From a checkpoint of a small transformer trained on Wikipedia.
Training: a variant of Muon for these matrices, 6514 steps.
MLP neurons of a small language model. Each row is named by its layer, matrix (gate and up: input weights) and neuron, and shows model dimensions 96-223. Each number is 128 + 32 x the weight over its row's rms, rounded and kept within 0 to 255. Numbers have three digits each. A neuron's up and down rows have the sign that makes its largest values positive.
After each neuron's rows, "fires on" lists the tokens most often at its 100 highest values on Wikipedia text that the model never trained on. A number after a token or word is its count.

L2.gate189:134102132097110109129202102121094128143119093072145095149113083133097117126164126087150135157157106149147110131099123155174133155130104115122132156136119159165114156140143109132133083148096107161103163104188166188082162138152136159110120124234138107163162135121119175163098129110157136144115132134157154141119196177147134118161140184101110161107191127081061078172130072098104124212119
L2.up189:148159159136125122167184123105098094165121098102131119143140087108096131116170109085170158125140135148127148146124118093176130127125113114143130137134100160188108134112098118128129150138089122194138166101198137158101166158118166118094067137139187081155163093092127166153115138066167131164121127147139193151126172207154185068118167159176081120161164151175118136125115078157159134174168
fires on: "or" 32, "ost" 10, "ail" 10, "ft" 9, "lo" 8, "way" 8

L2.gate369:149117138141181109112099150079120096087157131103162093102055079169197168136171128114097115145145119109076080127143139127141071140174110100115109151167130113124156126151167144097093116080216112091123151159135121139117126111128143127143128173177104091162128151167112132121212136162134125129165179167142111118178138122102077074104068129132135193130136117090136200057123106190105177119044
L2.up369:153141047110191153144145124106179075157142163119101128075130097105170135182148084127138126141135162158095059130130088161094088106121119117104128133121140098137154142140124120123137125081157150032148187130159090109133092100183155132104169178130105211083136098127164111143141146095155132089112168156121177210059102116114151092111121076110108094099113117095105167108144116206150136105091
fires on: "u" 29, "ch" 10, "old" 10, "w" 8, "us" 7, "up" 5

L6.gate139:155112150112122118150099114138076105091139103134140114148143153118150148108102119140127136115133219118120170110097208112153131138165094096088176118086088126090154082153080116124185146072136114104065172049167130149137098086173136075113178148150112159157096122139083192083123098141159122092108162138110114135138150188124155102101195119114177101109146131084107082140110193096106081100155
L6.up139:171129120164205111121118105159133131137153130079162058176104146229133164115150122083144088160127126124114072153112100104155138171185121111111182087160140101147112119139111114128168127107136072186093147089149095187163149101103159106143103150083111121206144118123169123161139106144122126103132101123124085168171076120080055172137146118103174141146159115143153107114130138147148148145154
fires on: " that" 19, "," 13, "ed" 10, " \"" 7, " said" 5

L2.gate161:120151141087121073135134121156078099113128110119140118139116131130126113180146116151106154122130080106171135135109124137144201149169138149126171150098145160139156134086185173148095083158111097139191100185189131125160078148160164092145181153143114099186098095053144154140170075148115103080130174058194062147075116114125131149137104130130131171091194121133094099150130096123152171164125
L2.up161:125119115093122172059081171141092101045153122121101129145135131069140105126069127143131141106151101052158133092122156114093174099078141126165165128117058117160116073137127120100150089125117117086142175150120131115059092198082121124138093157132134097161111133130120097160104146130079149047118116124115183072107182123095167123082147119138083152148115119166192096185126083148148132140139
fires on: "r" 36, "b" 8, "ric" 7, "l" 6, "ow" 6, " Br" 6

L3.gate405:159052165128138107143115128140083201101125123107172102106105101123158082071127125097119137107146144101099121130099075117197082099135141128132117145124194124159116148078092149131130090122142010139101101148135137141103124128104105119175117110167154147158058149140133111142110146094150126109103108126139190118117117151168159090184157089113131151116110148123127073121086095102093154114084
L3.up405:219199138097162162146185109102095105075138154133141140061155133090080191169135169073172159125141098119091150111206138119155180110100140136123121161059111157179165111141169167142098056094117109108119144169105086142138228125093122134125083168136155078143079091144206155141092106126096157064098069119134142130124147125117105165183123116146107099118156150156154173159089119101177161199128
fires on: "th" 32, "one" 15, "or" 9, "ach" 6, "ost" 5, "am" 5

L9.gate222:129121140128159179119157175157073136110189142118132150149150122086116124162103104190115135142115111138120162113089150117108070099157124204080149177165125155128105152094184126117130114137134113091114171159063121116143147183161127163166190127088106159103157169130071137113134131148136151120128141120132128061130068112114166086131100074101107145142149120148160136104157162156173073082190
L9.up222:105107135101166129154140163142109102133181135137101143121193124150090098128115108158144126080160138174152129047140152099168126106103124136102148117183097185113107147129102103128160112095115100070152064158077188127135074105118171127173110122170155102129135128065127131120081088163086128138174113158114149123115150129118080143080153154195073127227098076129142104145075163168182134117128
fires on: " \"" 21, "," 16, " and" 10, " more" 10, " of" 9, " most" 7

L6.gate531:164085112066143115107189080136055197143132116119074170122113133121180106134195139141036139142048136122108075062088124112118162065128158162200136133131125129125125068171112181149139118107140132127107186093175160128134125157135132102097153163078138107133116111112120127160146076124108101135108157179107117079128109128115092154128106187168137162150148078126117125175081197091089121098102
L6.up531:071130124073185168121153161119116103170116106097129139143126129185126137119118163112170116060097144111066163165147131125112179139130146175179165161126129106120125156183142088117194141137128131110150160109135145085100129105053127177102117126150143107125129089112106055133131143092134192071138201163064085144107089122123128132090143070176106128162107210072171075133148167148122115174135
fires on: " |" 22, " on" 16, " to" 13, " -" 7, " in" 6

L8.gate274:071134174120062071100127140142159080093120129144139081158142128128157131102080031132123197136148109187099135132103088109111092131088141128132122150099177106074138172148107125169096103082095154137082141068138060136172148075083113099126099160105132132111142133166042094133161120177092138083131196172131196111089066101147086138106211167075152145114153117111129097109169113167133100115124
L8.up274:124158089171137148183142122103162172095155135166149089112143151125142126081163124144127087097124134064109176162148111144122109136126139126091067109124050136105133151085104156169115122140153156114102125042128122120147094165137183110163118060123177114155043099154177153153141094123121144130154146153111126092142160161104167111103103099141124149160129121110151109154091069218099149178156
fires on: " were" 22, " to" 15, " are" 14, " was" 13, " would" 9, " is" 4

L3.gate424:148125091120118180149125071144063119143060152115127161137147192108136112151129168136092099142138100108100118095108160087150107088138133145114153156099116073122168183171116119105142110114112138135141048148152145167190091151094105102173131117143189154118146129120146163104149107187114135046080146089152106126110121131137109139168130122104114142107156113127111107077139080172159171087097
L3.up424:150107117038196175140165088133103119140102141152113130161136165158115125174068137132205176147124163137123137146149106140192059106133157146160168129094123103152112132117140150093121130098123126164148140161129141106115066147130113121139154115094097169158164111146122120123130116143115118059102116144152125138129141142127073053099120154145126120174106119138145113084119067139144120131119
fires on: "n" 15, "g" 11, "em" 11, "r" 9, "j" 8, "l" 6

L2.gate88:128157113175107106129097142159181131128138109168066110165156163119133182106122142139127131114076108104127121127202140175149161080156151085099112159142144140165158130171115145066116114111190160130120131118094158181132082100134110126119172138115084125147136072079088143112116158153156125187167164128099140099149129128164106034143167156194129148115134173106155132165103124129141123139151
L2.up88:140179102153132099079126125164147066150154148203077099148143165150079191113117098139113112117098103133111070139154112152159177172181145140124168147092139134126111133160107116100163087114146124135122125096115101108118043075154169079089177112078048105140176111119091139111122164176124089132149154103137156113174138134134122081137205171134096126157104139130109127129071133142151111156136
fires on: " art" 54, " X" 24, " Per" 18

L6.gate0:146107103093110145076076159171160126095134131130191130148135151158115158126084120110151127123124126105080057092086165150145150097117149109106205139153095100118104098097084172089075191103139168090086162061173158125163206121146127144138136059144168117088170098068111110153109119152163094140118190095101133105126154101160204064107165071170155133156159133161125164101150106109145142111165
L6.up0:111133138136111191147157109092187094142118124128166219056089145132077082127164099130133105115096118124136131129149150179119159184065133171158098173114149177166160067103096187161109137123107138180185100153107115140153108116122141090075071149139081123101172142079103124127105165131214115160150100119202146137182147139073119114078137111140129164123156170160131179157092114137153097107175
fires on: "ing" 17, " as" 17, "g" 10, "ose" 9, " some" 6, " that" 5

L8.gate375:100086111152124093151119145069160131100135160146150068072084133132125107128138138126132042094158113172109113086128144148185091136103154165118108210135200104092101138103162093131101123143091168103162151165140098125125112102136106117130152136114127139204078129136127133075112109153118138104106115142148147104174120158095120111143144157066154144138142185094136198145112153108133146166140
L8.up375:044119135125137104137047119124126107135110062122131171137142108144143163126175183098168147128051187133112098076079170183165114152118098148081123097145106106055152105180146174127094144128082128140130141121158176162157136141116127060130121113109168147146100121108099171142180132131147100121161138129116123166166103144102135145176131136139136175114179110101187112115067127127112154132151
fires on: " was" 46, " as" 23, " is" 8, " and" 8, "\n" 7

L3.gate196:109094090151106118073127086103106162079099192121106097133161163158157136152122203165086132111174173121096115076153138098148025054179129075125120149153117076175137101127096155081080135098126132126090119128122184100135143097129152137126122093149147151104148148124161090093142147151203132084058192198155161124188128117159140156180124161080045114092061102137072154150077116174174116090120
L3.up196:130135107150151136080145041097137130100107098157070187078093131127179133099136128073104115089130119072020057110116167134148089068201130138148163061105099135184186083097112134174096153128085131104121141131128086143129166191132106185148175038090160142106151095156174161098142086130156075123109146125204132098109154132091089173143160160124148147145072102167118077180169098125142129117140
fires on: "ong" 20, "ad" 15, "g" 14, "l" 7, "c" 6, "ath" 5

L2.gate539:159143080145129127129163066122089170051152129145114151192120059112112096152116160167131098110120106103089141177140156192156139135103116161106204145107157184147148156082175083092165109105112129141165157169108154139139138132077156111175175159126076184107117105190145153163130078148147114113202114092087126110149171109097168126142149087105092170073113087096122093193062136100117147143108
L2.up539:153107113117186093080170127049137144108130161109138112164115098108162124088156115116152121157135106129142142110167158154196136103145198153094148153122106146137170148087093051101108115172098170115113160133117138169140160048124142146072131114082052124190113072096077090141124061082158105153146114144132151125134137132119151085166145144146179206073107087113170127116158165075155190111123
fires on: "at" 26, "ern" 17, "ar" 17, "y" 11, "ish" 7

L5.gate496:097097144121114119155125121101142123118150161156165111092136075133145145090149144109169133114145126187058073083137120183159114158065124136108029126152131159084115087135158134192117151142173162087168115147191088132095127161135135138104110163098114180162155142131142146135152155124161133097123170116095184118185158105058129171147166153150072142118172161210176180108119122129138087127089
L5.up496:188187019113128099162081170068098145125184125111160148118118127138130187180159126161109164093149131163109160145140111122127121136128137112127114120115137165143129164158160061146111067142075164154105128094165155132128075128160144137093100119130164179162139161063133095124140133136147184108166129107138134134167096100124077143150115136103132104151184148130168143117105150098166121041173
fires on: " and" 22, "om" 19, "f" 18, " or" 15, " as" 11, "et" 7

L5.gate581:108118142103178120103164115143089150146111136093239145103120160136143106143157118099102084151127133097090071127054143191128135084145132119133119189146070100102181166078168192124106154142131086053163187105113173087155136108133083121183090174169166130124166135112068107138165134134091099139122182164178147098165139141078096144163100070136201113184109125115119129110135095143105132123071
L5.up581:096122116135159159097084111146120103108187151111148127124100120093140134154082131095089100069133152149101125140155100196153180102141149114139051172091035176086150158087114140131126132135143144093164146151135122150158089106070121169177060101172177193143120114076096182181100128104146087114117160134120122110093130102112074141071086094085143094125186117113104101117107149206169165159121
fires on: "\n" 95, "." 5

L3.gate70:108126130106136121065169127169164134121124100085127116153123176090110106106090117220144135129090120093133131079121148151119165093145107130202158119127117103091155119138176091169136180192066135148138183109121173120090081066120137160082150078115152142151180176082145134105130109139125109092114139134158137123175093103124100169070130096152131105154111128108152149117168124084073149142077
L3.up70:121134186185172188124123073193106108157139086109165127152171096177164140090152122118124136134140133135117125155156047104077223140097127123186167177097123127096175147134130109109093145108164164179126092179135074115166089161143122171133133108127195166140171109094114113154069131136163155154138201149110160074138137137139130159094120098108156109138082102129097116107161122076087143143121
fires on: "." 93, "ect" 4

L9.gate70:161116142133100071099148178123113123133074101132114125161085174162123116114090126088077070143220148140115082107163116099047098124077154081155190146112104138073182098124144133141125117118106194146065126141185106117115124122106148102099172165112147137148114113169175116132108106173170130126097158137125163147168114141092096104108193087190144128154109138086124104182104099082117153154117
L9.up70:126088097176175117091115173131107099138167099178120092160138073152120132126182099105118168133195144106097118149099150128191174093183158095106215132093171079142124124133107100078158134127159186185111132131065109147140155127145128062185114175132074121140116145140122137173153153147134154112135078164127122140146138193083093114121129125092173117191137165137107140075136085199148172122133
fires on: "ed" 14, "ounced" 11, " said" 8, "ing" 8, "s" 6, "ated" 5

L6.gate287:163152085102146167171124184164040081091127146088117130190154126103111149098154114196084119135130121175147100153106085128160100121100134153154170153098121142148113088130131118142078114058110088082072150087126104130150120161131172141096117126157125138157177159109089203165106144108162118078116139119152107104090127082092168145064157105128125093159108101155099083178121117127094088127061
L6.up287:136124100128145080129147170137096119101178172059151104122146119110096135158125104107140149091140182117176144119149189127136116101087122189101102158187094179127063139085135087104057076108163106112134104080112112108160144104128154096146137181119107141075122117124097120128108124108091129103135138154129124143113175110028119121147134157119081144148095141129123195120127115148170100161148
fires on: " so" 14, " more" 11, " and" 10, " some" 10, "very" 8, "w" 7

L3.gate313:066183122133135160168114083134084132168078133143122158119146111144128122148113115152104164084137156153175168162164143144080138165067170125135138123059147117118128096101114156067121156132166066170179117093151135094120104140128159100095112185104112160139164154185159159121199140138078097137144159133133055166109131141123184140108129124143122111058079066153151137097141169112132148066078
L3.up313:150162086133179146101137135067082169107160152110114164159137125086167111077091172173100145112132139143123104134110086143188143099072112174083181172155144108135146092099136094088118092134133113178059188111120153193141143138091149097170070182168065091148082104149129117108133089080105128099129143106149127176152115178167159089085118133123166142130100159118064137153151112114193086121142
fires on: "z" 49, "ern" 17, "ask" 10

L5.gate261:135102149176110140158113130166085160075114110147157139090219138147125130142100133148137106134183148096078102130101109146148111104137107158122112093174153121134085117083160124158094167171088085092117091102152162155139199183104191156122182090165138197123138123101141087097106071103119116148083163111114114151188139154099155111125179125122137096140159190165097142104144094140138107104149
L5.up261:062121127155082127134123178166119125127150099154103142125111100114112098116121144163136089111116100110094073130152105113181143116100078136088107092171122106052122115078146156113117141160126103120129119154104126102120148140136140147121141120138067142116179127159076099135066128080069154202119115066168117103127130178110121111069141151159124190144064165106087111145136061077148109117144
fires on: " as" 13, "ow" 12, "ed" 11, "ing" 9, "end" 8, "por" 7